MLP neurons of a small language model. Each row is named by its layer, matrix (gate and up: input weights) and neuron, and shows model dimensions 16-111. Each number is 500 + 40 x the weight over its row's rms, rounded and kept within 0 to 999. Numbers have three digits each. A neuron's up and down rows have the sign that makes its largest values positive.
A block is one neuron, or neurons of one layer that tend to fire together. After each block is what it responds to, as a language model described it from the Wikipedia text at the highest values.

L3.gate26:531515610552519545538558516464535554488518489550469537512476514519537468470447487481489506481520495468515521467503621494471435540507495526525409556445477552488461557564479500495549580440505509534443496502479469462508515488546520492538474495489540457567559468452548483489521544488493438493
L3.up26:447470419578419467544444446527541459544499460497491525429466539431508508486444520504465465533555483514511501527442471492447455472532453572494473546455532541510481562494435518492449404435462483484498475490520539532511517454528531509533484528526519551576476548451466469482517529501501502424
L3.gate117:417507452443447548479424477462553466514578570526493502477499495481496451441455468505525501512477465519497508485422482459454553509469544471588468489498520535504446499494490508493492512512464458502550572499456521522499446546522520457481481468486490575419552430582536525496468432481481446492
L3.up117:468492439536460500447555494465491441568495509476489549500431575470519501417451470437479475515419522562479537516506499495503514468461473567507475493509454497524509499406488536524535452411501529450511531468507500505484488436555479552560455503605543479548534495546456524494552474514537428542
L3.gate127:515588392476461510532470481534546535537444523537488469456446528519427516479502465484519519525557490529521473527541512532434485475515588524518505492504467510522428552459499452438456499555536521475494495498494522483509506412506490519526533416445509487523489495451498426442582428533563523517
L3.up127:457506478457496556574504411511463542557495492421496485468548531505514490454522515554428543470493461563517501445503520492482558529440451460398523497489504526573490483493496473481496483470490461492500525478560511500492527468497438500503509466493531568444479428437505468478509589484490511470
L3.gate208:420511516417557470493537556503492506502508542499433468505512562513508497498462536521497486466550506536443417490504497552550473482465442528509480463425452568458445493548539567566526517482554474495482495486511512493505438481554457530517452547523587575560467481548486448555492521476549516492
L3.up208:473539441431552513531511542539453486437537527412577487469528506551438489537447548546467489494554473467475480567502469455441464497539458553475512486516444532485436469530538504490518424449496461492483513557503503484467498519459448479527445560558529543410459435612462504535524533552576540451
L3.gate310:493485547437541547506493532428538556581490432545513531508561590485473491540447481537518450481447512536469517510464546485484525522507471534569454461453485508528407365502483525542519546506476505487452470524529505544469549477472572441519496475520513563573476499510501448467538510445469490452
L3.up310:514439517498493515522588503495518558544529539529537472520543487471493462545429521545474465593504513571501541501484469539507548446425435588457483522533508458462482475510536492532467512502439466523513450500511516463529492586526531477575521477516543561424482517452530515524470507527503533465
L3.gate340:454531490496514467468496480511465537526436500506497453506496515501571443452531463513397457415512526529551433454543454515464463528509476456425499354556415469418508543492541512523494468499460418503498497498503573490551505467496508507465479554558491436485542495469445526493496470475462574497
L3.up340:515572433467454562513470528510510463510515481525435562451471524467399564550494475449484537455499512521465539516498567500531523479441581412423506532482464533483450513445435516487572495499517456416536437545531501516533509462502513436428455517502543549495432583484538545473560487518551510582
L3.gate359:482527485511525525495505449467598511522410573546399424509517573542439480481478504443457475428570518541496452431507482493516427464490520487502456452484463470532445556527502546504523488404571518468494521437482475520514480433534490457496509509491490507600473507458467467458541489516520526501
L3.up359:510491431577528497471538471568534565474458554555536442511535539470458500421466523474470515487560500508482499481528416451512434479452510475454520437487513500515463589534475535486502444447520499478536479443393525494529517460476503486486466477531576490444477537438538539532578470478513558428
L3.gate375:487493506453530534469501511461486462503449530491507512518461538520412484480512491531561525486472496440481502555543492509583422487530532601479505519444523477530444430521503525542468544419491547432516470532538507508447552452499547474505461489476566546491437532492549468530571453441543492510
L3.up375:503508553527489501547488567515518433480446570433512454460459518469461523484420484559524516485455524511497534507478461520489431489462566525509547514470402525512478533529487477413555520481510454580431492509593497499528579478463524578582471532567503528485522587541497458455507490517489427510
L3.gate400:455570518486472545482566504470557542590474529512548523420456527509407514434441503508476521513541453486541486480508495523479493502500545513486484460491421511462476544525506531457420595494502454443552429530557535534533561429563493546538560526476496517490482458550364449507549523498497484430
L3.up400:575509462549541489474522473466520545538534550569510532523531562459512442430492555519531479565492496521508531477484523540486540544477418403519592537510537496525505563519485549448530536434447499458525479485524538473502550457479568552496552517525510487507504509488510534494576444485494503493
L3.gate427:465476465542534533504498467515519601517504439517493376476479418476471430455494566502498490552495522548576527505575479504476523545510485471466476433512527507521571572507475546405473521445479397487511458514474526439444585539489517533482514522510530455501502495421474502515560479535433518479
L3.up427:491493521416481557462501541503502553493532438397539517500469474508516485414441529515483524505523501494494540550462522540479560459516554556559531547514529462482465536518510450437523539498538502468490482531552510416491484457488552519540526522506501588514505452519451503520539505501526527485
L3.gate459:516467491581505504415475469519538505483441533496518441484427512478522440526468489464457499544532509480402554483478505515512505495526537475541490476535526504513428587586471470448446448479495493489571513499487539537437480508499411512501506519460497492463475532499563471507528524447440524533
L3.up459:487492519478459501442498450577551418511363577545430484452443489493482457519567505469566527568550522559492496437527462474518538466473491519483479500457570510566471562509452480494541524481494524454499545475442554567519481488553508527470459499467470472520456591496499495556526476445554537571
L3.gate530:466523562584538494430464487493488495552587423494534481485517532465521473520489443433506493513536491445434543469476454556473497556437452541478516501454505535497470518580498518525641425512438530495453521543497537488533403506430523466502503453465533446456475438466511531491460543515447479419
L3.up530:464566512483496504480468510543466497491475428499470540469457518465536459488454450385518488501548478519512560512513533539508553461507474517460509484513493530536430530535491496420567532396489503492504438486502474531499429497462423443500517384505554478509482519495491470480515471478535466455
L3.gate531:483485544468546557522482537437460510461447435543452525518499471487496479474523486523481456449507486483511502475462504535487492502533472575480517480523465552473419523543544465513498428591494460530496505566497557530459499487507540487551500442482477519555509468508515546494493617449417483454
L3.up531:471568509491451537511584487475552502510473522526512513480440577543507483503511507436476436455558494533553469448509506473449524476481496522473422522472473516412471560547507515506552533485486482542459469479485481518525529421516497518558467487528551535527544467519470444513505501476581468485
L3.gate589:488510380500467505388521540461563454562470494525477461493495548506519557482448524500499434471507514567522546527452469548431462440476504522502470491537474492567442517512482451439453514514554469476494469499501423479629487466483514550510428532502527492547519498506476495492507511440512526448
L3.up589:522459463499483417484486412561526548509490475514482478522532556480480494482498539479383545618499471460425522491481549523520526547552441405496516468468521518516478470438514504529476505461450505440579466432545512485488460480560470544489485468465456456493512504455537543439425508493524574459
L3.gate610:509506479475496464477541522511548515541451457482501474454481560511464466562390499515529426451444495525522542563501509488462490450449538542446476513439490558468409520491537463542474533379484457523534488516523561487533489427543540564487488546503542489500570534520490483470504475530562479517
L3.up610:571529536526547512518546512576512482455480487546519509531401470486408523475574491525527493544567483441533556525472456547514517528595514489488500572571468465514491547493533458496439445544438443530459520502553447507438451461487486523505492579525493464509472509517489499511453548499530545574
L3.gate641:499522528442507478535453557526552453474470500533448539496416471489460526484428459488532471509542563512625546504463538496492453512540496558467465544564485512448452618500454406486504552484547537510514522506422479505504537461464487539519473438490533538564517539469482506549471513510522412526
L3.up641:501521510470527511475454487511544483448470484487540526465593605557538533506485510490500414442554456520499498503544509535502618530588549445479535557428564485492489513494517486490519407575498580523481502589519481497464519509563505454537534461416448561494519469464526484494436572473502527478
Description: Heading conjunctions and word completions. The " and" inside two-part wiki section headings (Awards and decorations, History and description), year digits opening a new article, and word-completing suffixes like -ated, -ary, -age.

L3.gate12:481483524465464470561484546471464518519455538529377469461466500481441498521477443531526463464572523560497483528501501570549493446553481503487508465503486568486432512473439483476468480439463509469527477514463464496496447485540407521508410491476434502542490576528443487496479441454559468546
L3.up12:505449503480463478504497553540485549437481504508564469484435445441464455515487478567481465501543498489538504616496451469479531516521483579475513488551547514496414511530434410454474425483501512500558494512469546447452473518452409532526461408433440505430479537503475520494529482476539486515
L3.gate20:512410557531550488497498500487531554531514519486560461482526501440499423535480532525475514509468495445524539456473416489474503476457501457533488488498468522522516578512515493490499488455513495525427557491473548475511473547477483502528481512524473485506556526452473551490502479524592554417
L3.up20:463502511482499488551465531514488569462442557480520508395479498406548530569558506500498517480528484551530512500501471487503467516537473527485505483472553482534452481470430477516534497481507486529501481425463492489497482585536464488509505498558484547435518532560485468490514453548599535455
L3.gate112:457496476417496499435515540540496587480430493518483482503472444436491471540448520579495436468419472520474548554454495503501505438386475511546476535433507519557470587476453495456503555482494452525447521484507456506505514549402541552525401573529563497524530529559489530558499507536478535472
L3.up112:440549465538530478468579558505471501488535506490488511506499459499543481543473534527485508468537500491434467523573519464500450493453492483547534483464511470538432526446507509461541444556490513536513490451484516503480576510520494440508539568500487515510562509533497518478466474560412464445
L3.gate239:522424543455495485540524477520498599592550385508463500532487446594496533494521556525449475488515477479421504466464569476523470540563505482518507480473535496502486437494502486429425523511460564510503455536478484479480514495495443464560508389444450470555493495487587480406502458525485504500
L3.up239:477514567563516459452465521525467541502452540426534499496526497463464451525467537502484476492609494558456487492443445481482488505472406527556479606502525525541523483500430530407517459448498544571443489513561485457508528551479460536569558518440451500513529549506535560489514545528542552545
L3.gate313:538483475473515491468544575515492492449554527522466504496472483468542503455469474538496513513447511522420574573496419512527535473492470503534515479503491467566505562432460480472475531502502506468495514456552525454520555513499534496496471443553466495533519518530540532507562409481522456535
L3.up313:523555464440489518482552530515444567580428477517467507425494449572429514491430510456498451519461499554527497513499470505484455462466567458494480483551498472524531460479476501471433535467481465462509491517448461527490495435463497489535487579574583510541535528533428435566534505476462516513
L3.gate365:557477527437419504492535445498508473530466544590486568474460536448440475448449431502481524501439526481540509566583459473480613502487522476487501491566493551562576527421501487507494486433472530488552499513495518556490510426521540515484483498503516540545469520501599500471567513469535542557
L3.up365:482503492519457534501538523499547523497488538587475525362528466482432488472472511477529453513466498567512525457405538518441486419539478585473509452494466562486434494508501416507487479505483493470413435515502478524478477483502444496511535482504583559470482498526411450601525510534506456398
L3.gate366:513463467435470528535552511569498570501489510490454525470468484495460455498507517514526531488531540504600600444422584483537573468497495437510448504489480553522471588504505497516572545484496452466474524480443462467487546518471519513469468477494539484528488552502503501473483481579524488458
L3.up366:551424406439434479499490487500496598510496486484498456518491513469583493491500417477537513502552503485501482508422537517532541450558516540423539529535505541517457588543512562572509511487530428443482464479434514512447516488521578538497495422459515503471506530473545533473472475493544508449
L3.gate407:536441475437440532508524586496450526535488490517447452543524484557503501502558461526547499482467516550542544571485475561474446533474504536535526473486510496487470494479512492384526480500539474507515485536528483507514512521478455565460482523500527471479487484486442518504604437637489465455
L3.up407:490478544515495570588560523409445565517495508554471523556528495506529477437544568571492459519530462542508496517441445529508570433505476499509501450550441511527510520557564566448592574523509465553494507421557506530466523493467475538543590534566501521481512449525411481516516530544518494475
L3.gate450:522557502466471467473412528536437506551520450517467495523491519505500497491511489501493411525496486483550539441529562563522538461501569469477495483543489522537482541504522485502476522498511508485513472531541506516507483467503515466479440498479479529500463454485452486485477529488451521507
L3.up450:491535492419524504499488551427547497513463502410536519455510609441490487528470549495474541461515444504484585516558451452417550464488493579576507510490417527508444578465464490471531533544501526540475485503464458523466482513458517546554471532481466498455504474484486505554507435519636432482
L3.gate479:541495502438533469503467576501494600576506423584478536483443497540501508463424562470490412450450506534485485528543521549539488521499510478447513452430428547471517543433398454494467600470476458488422442483431492485520532482471519466497424517552498509500485459546579536529620543489500556523
L3.up479:493471488487458447477495542531438474522480505523507453545528592416495562479515481477489487544488491475435554523537433493524463460434435560509474511467457489496510462457523490477449491458560530518471502522473516503572517510455518514474465494478472499513437576563411484514555430515591481487
L3.gate484:448484555501476545464476537497518481496511504590487505510459471468507531519498525483578546506495548483585474503453457558476521484456481492473531516457408558503477549522469450546484511582545446527494471523367427491507530487469483487493455575543476477537465503522548470508531479506479434490
L3.up484:499501477473455448499514511499483463501423530487430493426445520437501502505506462541537521540413501550531533624507496509498482458487475548530495519486498481528468498409415473437477511501506485500483529518495521532539473488485498543490455471470555571570439551548458433432593398520541452518
L3.gate520:494506455441538531512481512484488429599471508553509493551474523533478517567514495486551457444466488489491484523511490512502543565438487528502501445496470560433487499466470478447469590383547510490542527540476463517477440501454491521458508452469483479479460522454493501508556537497512460487
L3.up520:473493483444465489545472555475533501491550511499492473508485553509452473486450499527541437454494519471546554446530461506528494443458539550502518490476407526461441516510518502463471500537567507506401478562514481475528499434471430505533459543440573560455546443545504438484526565504537486466
L3.gate545:441521498486520424515492539533535558521476512454528466465473557441505477453447524506490449532461488543494604508524502515444496450475448510511549498491448555493481548463471514516513534512584478566509435524446532479537495469434453568549423497520486478498455550517495497474548519493543525497
L3.up545:400564470451527500508521508578484526460522539525477531458531541503526545449571544483443480460497511475489528474515562518430495528522567429438524472529492515563465549468462485471517466482470484477555477500480543451490500445515513454499427518485500481520558480484475488568537500493467500525
L3.gate619:565563488459470530486508591486530574511459425514505519416489473492480454504435420483573544509520503550514525503459486535450443481546495500492505495507537511460505507492519442455489473484524577435441564583453501507534509449457533519515433500533558496526478519466551521560517532478489574493
L3.up619:469445562477557559525529441573485505478521534536452442500507483482509485490455543584480575438486503492532513458490611485464541546495503500544508469468473499543502530507538542483482552444485498520536543485498566496580493476501581568506474503573431517495483491393530452503496527522526521462
L3.gate649:492490509452494470536481495505461534490483387523450542509481495519474493479412498469512466533511492541541527589465556402525477476407503471469492466566503542451507531425435442454457528549542474526490488552519444540519482442503524514463459502515541496508517478504515472524532492432464502541
L3.up649:465487535414519470489502469529611515532511466465514470433531456489479430497408499571468516517502534497495522586444485490462460506470430505478491536470464504531522554442480473464491533513492449559524553481514519510457515506529528552502482496532503522504473470478444491465485531498584550496
L3.gate665:463504383450497486562550620545445479544523528511480529575471493477525487512552481506509482418467489505511481444509483446497501511462465486463512421516459470526490460452459490473515467480579563519495474542461460513589498524426526522487475438496528504460449509515551530545531463575469466478
L3.up665:537549493475434441500455510487451543563432482590475462471495505481535484523485385459529528454447473539562584498542523464445524480400425481529519484418518489512447437484488506525545507436544491439480525563474476498532517454516515446512526513514524476510502518511513533556580492471509517513
Description: Sports career and table tokens. Tokens in sports biographies and stat tables, such as football in "footballer", season, League, Total, dashes and |--- separators.

L4.gate203:504448543527504510508556490484557480538509493476564515555446530436431482445484605483486512565492519519492546499478497569480514458471518499477467436516525509514480540510497569594526546565550465514460478477511555525453466498593477530548514477507541516526470460457461545466512511536575519438
L4.up203:546443429518529491468504508536514464532575498532491501520504519557558477462531512553479469511451489489486496575492462523430479455516515537457463608468473433533477517558573489473504470442508486534536514524576469458504544513456521496542482528552478511470487511463543463495563512493426467518
Description: Heading conjunctions and table pipes. Mostly "and" or "or" joining items in section headings and lists (History and description, Awards and decorations), plus "|" in table header rows and some word-final pieces (reentered, mountain).

L3.gate16:551577508486486455553484468539595569486483555497452525512519413472530479516450406542488508415513527488579503420567488486506500533454485510539504558445446539481529571514508530489542543533513493527495550512556502500579577485532524522476496506456462491548508409476499544459497521439518510502
L3.up16:542508470496561447455513429502551447422521508523464474503420514537480495491514460481498529497494512490527532428505553500556464457432566503489465449560546545561540641536497507462454515456510514468543448485476499470492461435492518507418517512471560483470516539459517502497499512468478532554
L3.gate67:386474564453531428470537483468559511573452547525495535519571558435527540491493488518532529477455541475469450536502463470451522570512496495506500511501465456504483497488538521527514531580445534573502499479506484522492531546547545516482452562538498518542556458520507458511457489455547483475
L3.up67:462500526462501461437503471520595494556486520523475555499530489454503443494524430533583555494470506506478518466572496455540492519489580522476491472516475483569463497462548482477510532545450462519587496493521542533486495468519505547507462513559445426471465480463540426487505486380479522586
L3.gate120:505536481437511470537455524459525496480405510454529497478474509435461456472429457502610581471539488517490541516594493526519546498525535586519493548472501483499470502555468558482484578533513478417480450513507525435533517468525512545475526535485526475588509460443549477508401489557496491516
L3.up120:541512494482519435459426446508529482490498524488489520427526494419478449491426418536607544485539481496430515521572540419495535476543518543470481575477536491487517454498489555460453531496489533472530475477492564426476520512518546556455547493409470511512445454473532471491402486524450518576
L3.gate128:486517566474532523515515483510586469476478506504472512523465459430464502468506561541516485474505501487539484552432589486464447441506469490477480446530421507524533512547524472465551514418448445523512539465519492515480515505499509500537458570568458488483460475484495452558488475427461392484
L3.up128:509503501447540495592444545453482464490518551466513577517450563439523569513510498546514466561531519455491412531510493424481528485543477524482496492472490526472552428536479556512551487482473592498514459499549547455532461542537533487517473520493468548391509496567448489478483547420413496446
L3.gate218:470412529538571525498487460520509455542464495478483461548533483404563435488489399571496540484512575447463446508498463542526476613549432521467495434486491473557523461493548547545489535491511529567575462425494555563472469537569478500492479493468484480471481533499502516494473456433515495524
L3.up218:495494508486486451466531481504483461477461598522479540495451455556528474525533531460477529548462505532477467539561485446470524475544507512482523562472459569488557525436365443507505537503465508477497578519553581503455503452509525492472528509465515511475521453433519535517518504439526466517
L3.gate396:425506598490479453507480480503555452527501525512500526446470530525533502521439569481431471508572495498472529443492577510470501498532544546549497518478453553524442430416483510465500579468456530452487494459485466519437442505501447539485504525447496445573513488514472454547521492498498494563
L3.up396:424555610494530483502467437523538494566537523542605508487443555531503481490473504510448490550502504451509530509489525506398527452545580554537499449490461508483449457473507508563512531462456527479433468490496447495451489468463471509523526520466540464485496488508535434532512474453503492490
L3.gate397:517494463446477462464529508528438461556495582412435549563477526488488488517522466491496538594474474432467517485529493475490539458504576492535531453420506488533421457539444539504518501553411489472514515524424529453460479506467487508524487467417494492539483508473522492511513470442534539587
L3.up397:443494504459519523494530486468487565567494534527532526569491506507586465482505505573500490430493495499456429522505488450465507566597514483426508485500493470519530483526508506547507517555477476499491443454551452508437573548486511508523528514491471494479501460456559456491421430519503476488
L3.gate423:489496476498489545574554517508454543483451499520434496428466529468422552468443505487484528510485482543523480564481656523484526515551481467506519472450551468529497544484522459445504469553516528447536468540436472497551517417518473540456493551506496516537569528482501499520564514494509450553
L3.up423:515485504501479466434436463497534508537481433545505545509462431489449512453559480495538533487513481490556547461549490490490519467504541536464533484484494560463477555482543511446455439527493522527476527539435426447477508484440525481449537480466489450456487463459500508557467572481555534492
L3.gate442:551454476508479492512518459493467493443491499568505523529398442507476454429539453489466568501501480438440490520587480512535503558539509518477502456501581460525453507515558474524482416555484486499442477526520520485459491469597471457535433485406452507539537428564429498457492484430513433547
L3.up442:449559506521524463536509456547424464529498510612577497512417427412540516472494469505526525472524497473541487482598475536493567569493474478536493467455546486460528495506515561516527521530489507573420475530552476493531484502547516446477503532517465414574540548546444499462431465464491450435
L3.gate444:479423518450494503554501549585501533518564508494537460514510508499485519456563464499484490469506513509482506428482498494511519482532485558504469543504463523557501503500610546494497448530412533396425472574456475484475561510504492563419506486488485503479468495491567506459552534543487510462
L3.up444:521489500409558544465475489483451461481532534587517477615507568471515478520521505496491525542455487519475414541492489527623523472494544504488550490495481446503523448490537531558427511474480454521501478487515560523441443521509448461507462447502553500449504469568481533463476517521505505496
L3.gate451:442442532500501594451571483534412509505525566495444479549526487432533427558495523502493545492594547524470511495507520506515547507493463583480514449566427535542541469536470558448547491454476481527480488507481522509481514564491383498507502462514500534490481449482458506531528536492556449436
L3.up451:456473550488451503519507480454524478557456464499501536483490488489510487462536504493512531479567518493461481467468464558455566522513454537459488544470470498422535470527477509442548456495489546439455475585455499492505565513508473506503515480549465602463424442426508469543491572547516488399
L3.gate543:476508523440420466463498494527544548584436444549438559516415541509520550518468476440499505522505493494586512489485532494555551431494504519486538469400477473444427503493491502555556486517514606499453481469480470468509451433500520483552462445510545500523504566463469451534502529427577514423
L3.up543:433502529464474495470503480537503502536484504529469579488506418469549468487514505470410487441535585479478501466448517444418515484460543527479514450499498466493476538547497535498512499511498476583504519479502504439455549564481459523572507403545498509482502535481474421502545574475542504469
L3.gate603:487552522436489554486509511514557536480403432557483545526482562613531530390448496474527541491547492505458418507507520491457504521563553461461502506455524471443511494524580470598383492545476518482540488572466509577443541418585558474505487460529463481551578476531510438557466559476502489547
L3.up603:523514523486519435407568507493515546485435586537515430483525500413512504412461491521490488479495468521513483519512519458443581441519477466516526502409538505531539518496487594568508547503591489513496405457515486465474438467551590532528517447543515589516521500490487433495463551456493527416
L3.gate620:494465466521484476440494545515492474532489520516480518504546491421493448492509434479529533489450517473522518492592486530458453565459445519488487428511482532497509557478585472559550513482497490553542567508492440502353489397471521557412438514509481514508504516476476517546534492502476494516
L3.up620:497515407514522529463485509407538476564498458485521474476512495537459611441380566517487509530531505523472487582561473496488482504524472522457461561568487526464502512528393480418501512448440492484528437506499485462544514501516551545506481514545468492525462496497519422488437540442502444485
L3.gate636:482511587477496451521461483558533440538525472493441502468502546447438477494461478515488502485524513505503566498514541554428537509494514506524463556472533476545486516441500492503485467474461543541517489527483416532471428529534487538468444512577512476554482461508547461535458587435623479515
L3.up636:491452557494517456517504447551550462532524472531507515467539529442388480469464523545488510489503539507517583487506534490421505506483459557529449583420478475518466502444521488482471454446481571531569513521501466508452474515531489566469435504512502491483490438448565461551513547446583484526
L3.gate671:567468553415505477491491530495512550489499448529501524469564564526460467499453534502554466506468459505516572513478524562545500420477542488520508574527491514554538584511551467510496519533518523509541500561509504454505455482515650542488487499440507486540499496513531441520525576504531465469
L3.up671:490521499553535515530519542469513477472560548460530493511526484478450560457492497444472498516445513471520468548574539521527498502490577479497509495460558484442505539522493540537495511431477559482539522522553462483525518481539438484414493541524485582547544518405512526535511518462437521499
Description: Start of proper names. First word or word-piece opening a capitalized proper name or title, mostly The (The Tonight Show, The Observer), also An-, For-, South.

L4.gate652:445505490457503495558509515548510493529449458458511540544463494540448461490486518595449393485515556457520472465491472481586398542544498447536481478476510458519509516483519525503450450472551399513488461523525470503512448482517501528540514539513443467552574461565457503530449619566566544533
L4.up652:451519501483508475518491465562523526530471488480581525525459457535424487473475501610463429513471465445509519510513447459554445536515504441516508481476485462562458545512525497518469494454552401483521443523535432473550455464495492549556546535516490493516531425562450483513468553513571557480
Description: Article after prepositions. Mainly "the" or "The" right after a preposition (in, on, from, under), opening a title or noun phrase: "on the opening day", "in The NASA"; also "==" heading ends and word-ending pieces (m-ural, First-born).

L7.gate25:467494501421479404562486501544485448538479455497466506600506578523416493494492466540519469503514521444454478519533448512503553451511555515507477510432437600492507497559486506473503455443395497527503526427528451486559492484475572486437474467462425511519506463550512550470542501532527503495
L7.up25:504440468514510496529510475563492503494415478458485561498546529489462502553545521462443423468516507496546557532537510529511446467521442553448521541509485562519518470557455477491512439472475500509476516454498445544507503443525547498475508422514512500520522569539517416532467551488453505542
L7.gate128:468543580497584504536468490489481472485397518503443456500498544468535463454470507428518532525471513490548462485490529539575513499419473505483465551461482546604478447531511476532434508465531541526480536427512562534481494449534581484431494489481547484527514534471494514529507557527518400529
L7.up128:499575487467558510538544577533478458476525592518522519510544503481475510536541460487497474450531471463543448497508491463450518528468453523541526585554393551436505594494562569535510535451558573507436549464551445486431532537475536431495480555556481496512496515476482532517503513500454418499
L7.gate339:562496488439466435557484572453541406456497531517452474473544529545482498429462491490478488429580496467533570456589514537507486573467470434481495494490467498598493534545570489587519523542553508495507498490445521536472514452517524489434580449473494522548525491491519409461411532443467497493
L7.up339:484494500471448481480499610523454498523496500532471453433541521461513512493508545525548520527566527422491540485485477551533498450494499520503502496539570512498411465538514491441486445489461468522514502423498556536531516520453491468489531468467572519535505513443455579496567543446562435467
L7.gate483:558547419504520599418422585477521473526479444511507497514511442511496492491518522511555481461456518538537446521431515569488418541531466474526470459477534498499494488464457509529518516545593464565488472507487474619497468522484514523548537483438514579551511492455438479527474494563535509485
L7.up483:568485553485556509475443551475456553518514487566486584563534503492456508499504532441606495518555510514520504462454476529523515510524360528531474476530510528468507517448452551486503463471487452522535487474595459559507413460430529535478479542497538485541541472492517491470464521534505554439
Description: Year prefix tokens. The first three digits of a four-digit year (199, 200, 198, 202), in film ledes, birth dates and "in 1982"; rarely mid-word pieces like re.

L7.gate111:482554440488530463526468426484442483539597503443459510488513532483527550543490495495509500476492502413497557502473527603474555530502493416485512442474515484509489517539517471545475491472414452476464387477425496477525423454540474469569434558570472451544560469514595452617508546481513507535
L7.up111:509483471535535507499506455496469477554532579484477496466516539500550467491483579504504503489536471449541505491522551516463490471470533489426537498473465511479497490425604413472485549495471567462442490418442572479552426464417503471496446514496494501476494545493546540538493442520449526515
L7.gate149:472509525536503477567440450475517453506510538517483503564511480496512446521471384532571510441477521489400506475518589516545438519533444481485467523569548506486517463477502535449429514489513540435561453549550496446606515603490594500451510496481554525515490503413520434561462483459544479489
L7.up149:540498488497469589489524507498456523487476496566512478523462478487503479504550459533569546482416517486500463499445454474507503557387495567503485458501522558554539476568487530503537469484530609505473489495501546480526473531476507440490526548474564482498481496497550486490492483491467510534
L7.gate258:478448566498461508519483443501545518548574488476499570591376481529525451477532521564497571495459535549457432500524500477527517519476586503472483494586526501508509540489608503472515497492462497542527573497534534471504493490485499469527457520410522520480516433538501455548477518582524547521
L7.up258:571494497480530526512571534545468521494465418546501455573460465503497470531415561548562416539581499497533482482453455500474472586420504512500477533484451460502420471476480520470426510519535537450482470541501511502489462474616486480467568482514474572500490486498489510514525501450480418517
L7.gate295:543501496498499496440515507505548502519540549501443432552561479548565490507509553458494501457498512551493468518561501486517496523500483475477542537475508467496495461559525554485466494457396515516452447493557479548510543445550509490450556442486521467450494538497523500534478484481584537484
L7.up295:532505506495436453480430471470409469556564549484518511518487542419464523553535490461478488471544490412440498583525507479511504510485505478452482483505487512521461533418469455507499469491500535476530500535613511508531439463491465525550458479492487447474505457570575462520496544464531504466
Description: One, and word completions. Mostly the word one (sometimes two) as quantifier or pronoun, as in one of, one another, one year; also predictable second halves of split words or set phrases: bro-ther, politic-ian, as well.

L4.gate162:523462567460469522467445571491433527556486475542461549521504484544501551521445524435545403484521515503524483521461534501524480485482532495426501455514501550473416474443439456487396544481554561469500508480371426494489469450479467438463493504488473552567461484559581487540526488505492420520
L4.up162:449454436456427453573458503556465483569515591490475546458439507410458508527534502523530513527428515558520531532499468427553538430458456533502506494501446517541470506466475512499465521509512479533489473473539513508515533490456553556523437527450476557511440572523500507484520442516559491486
Description: Sports firsts and records. Mostly "first" or "record" in sports career text (first appearance, first selection, struck first), plus "===" headers, table "Total", and stray mid-word pieces.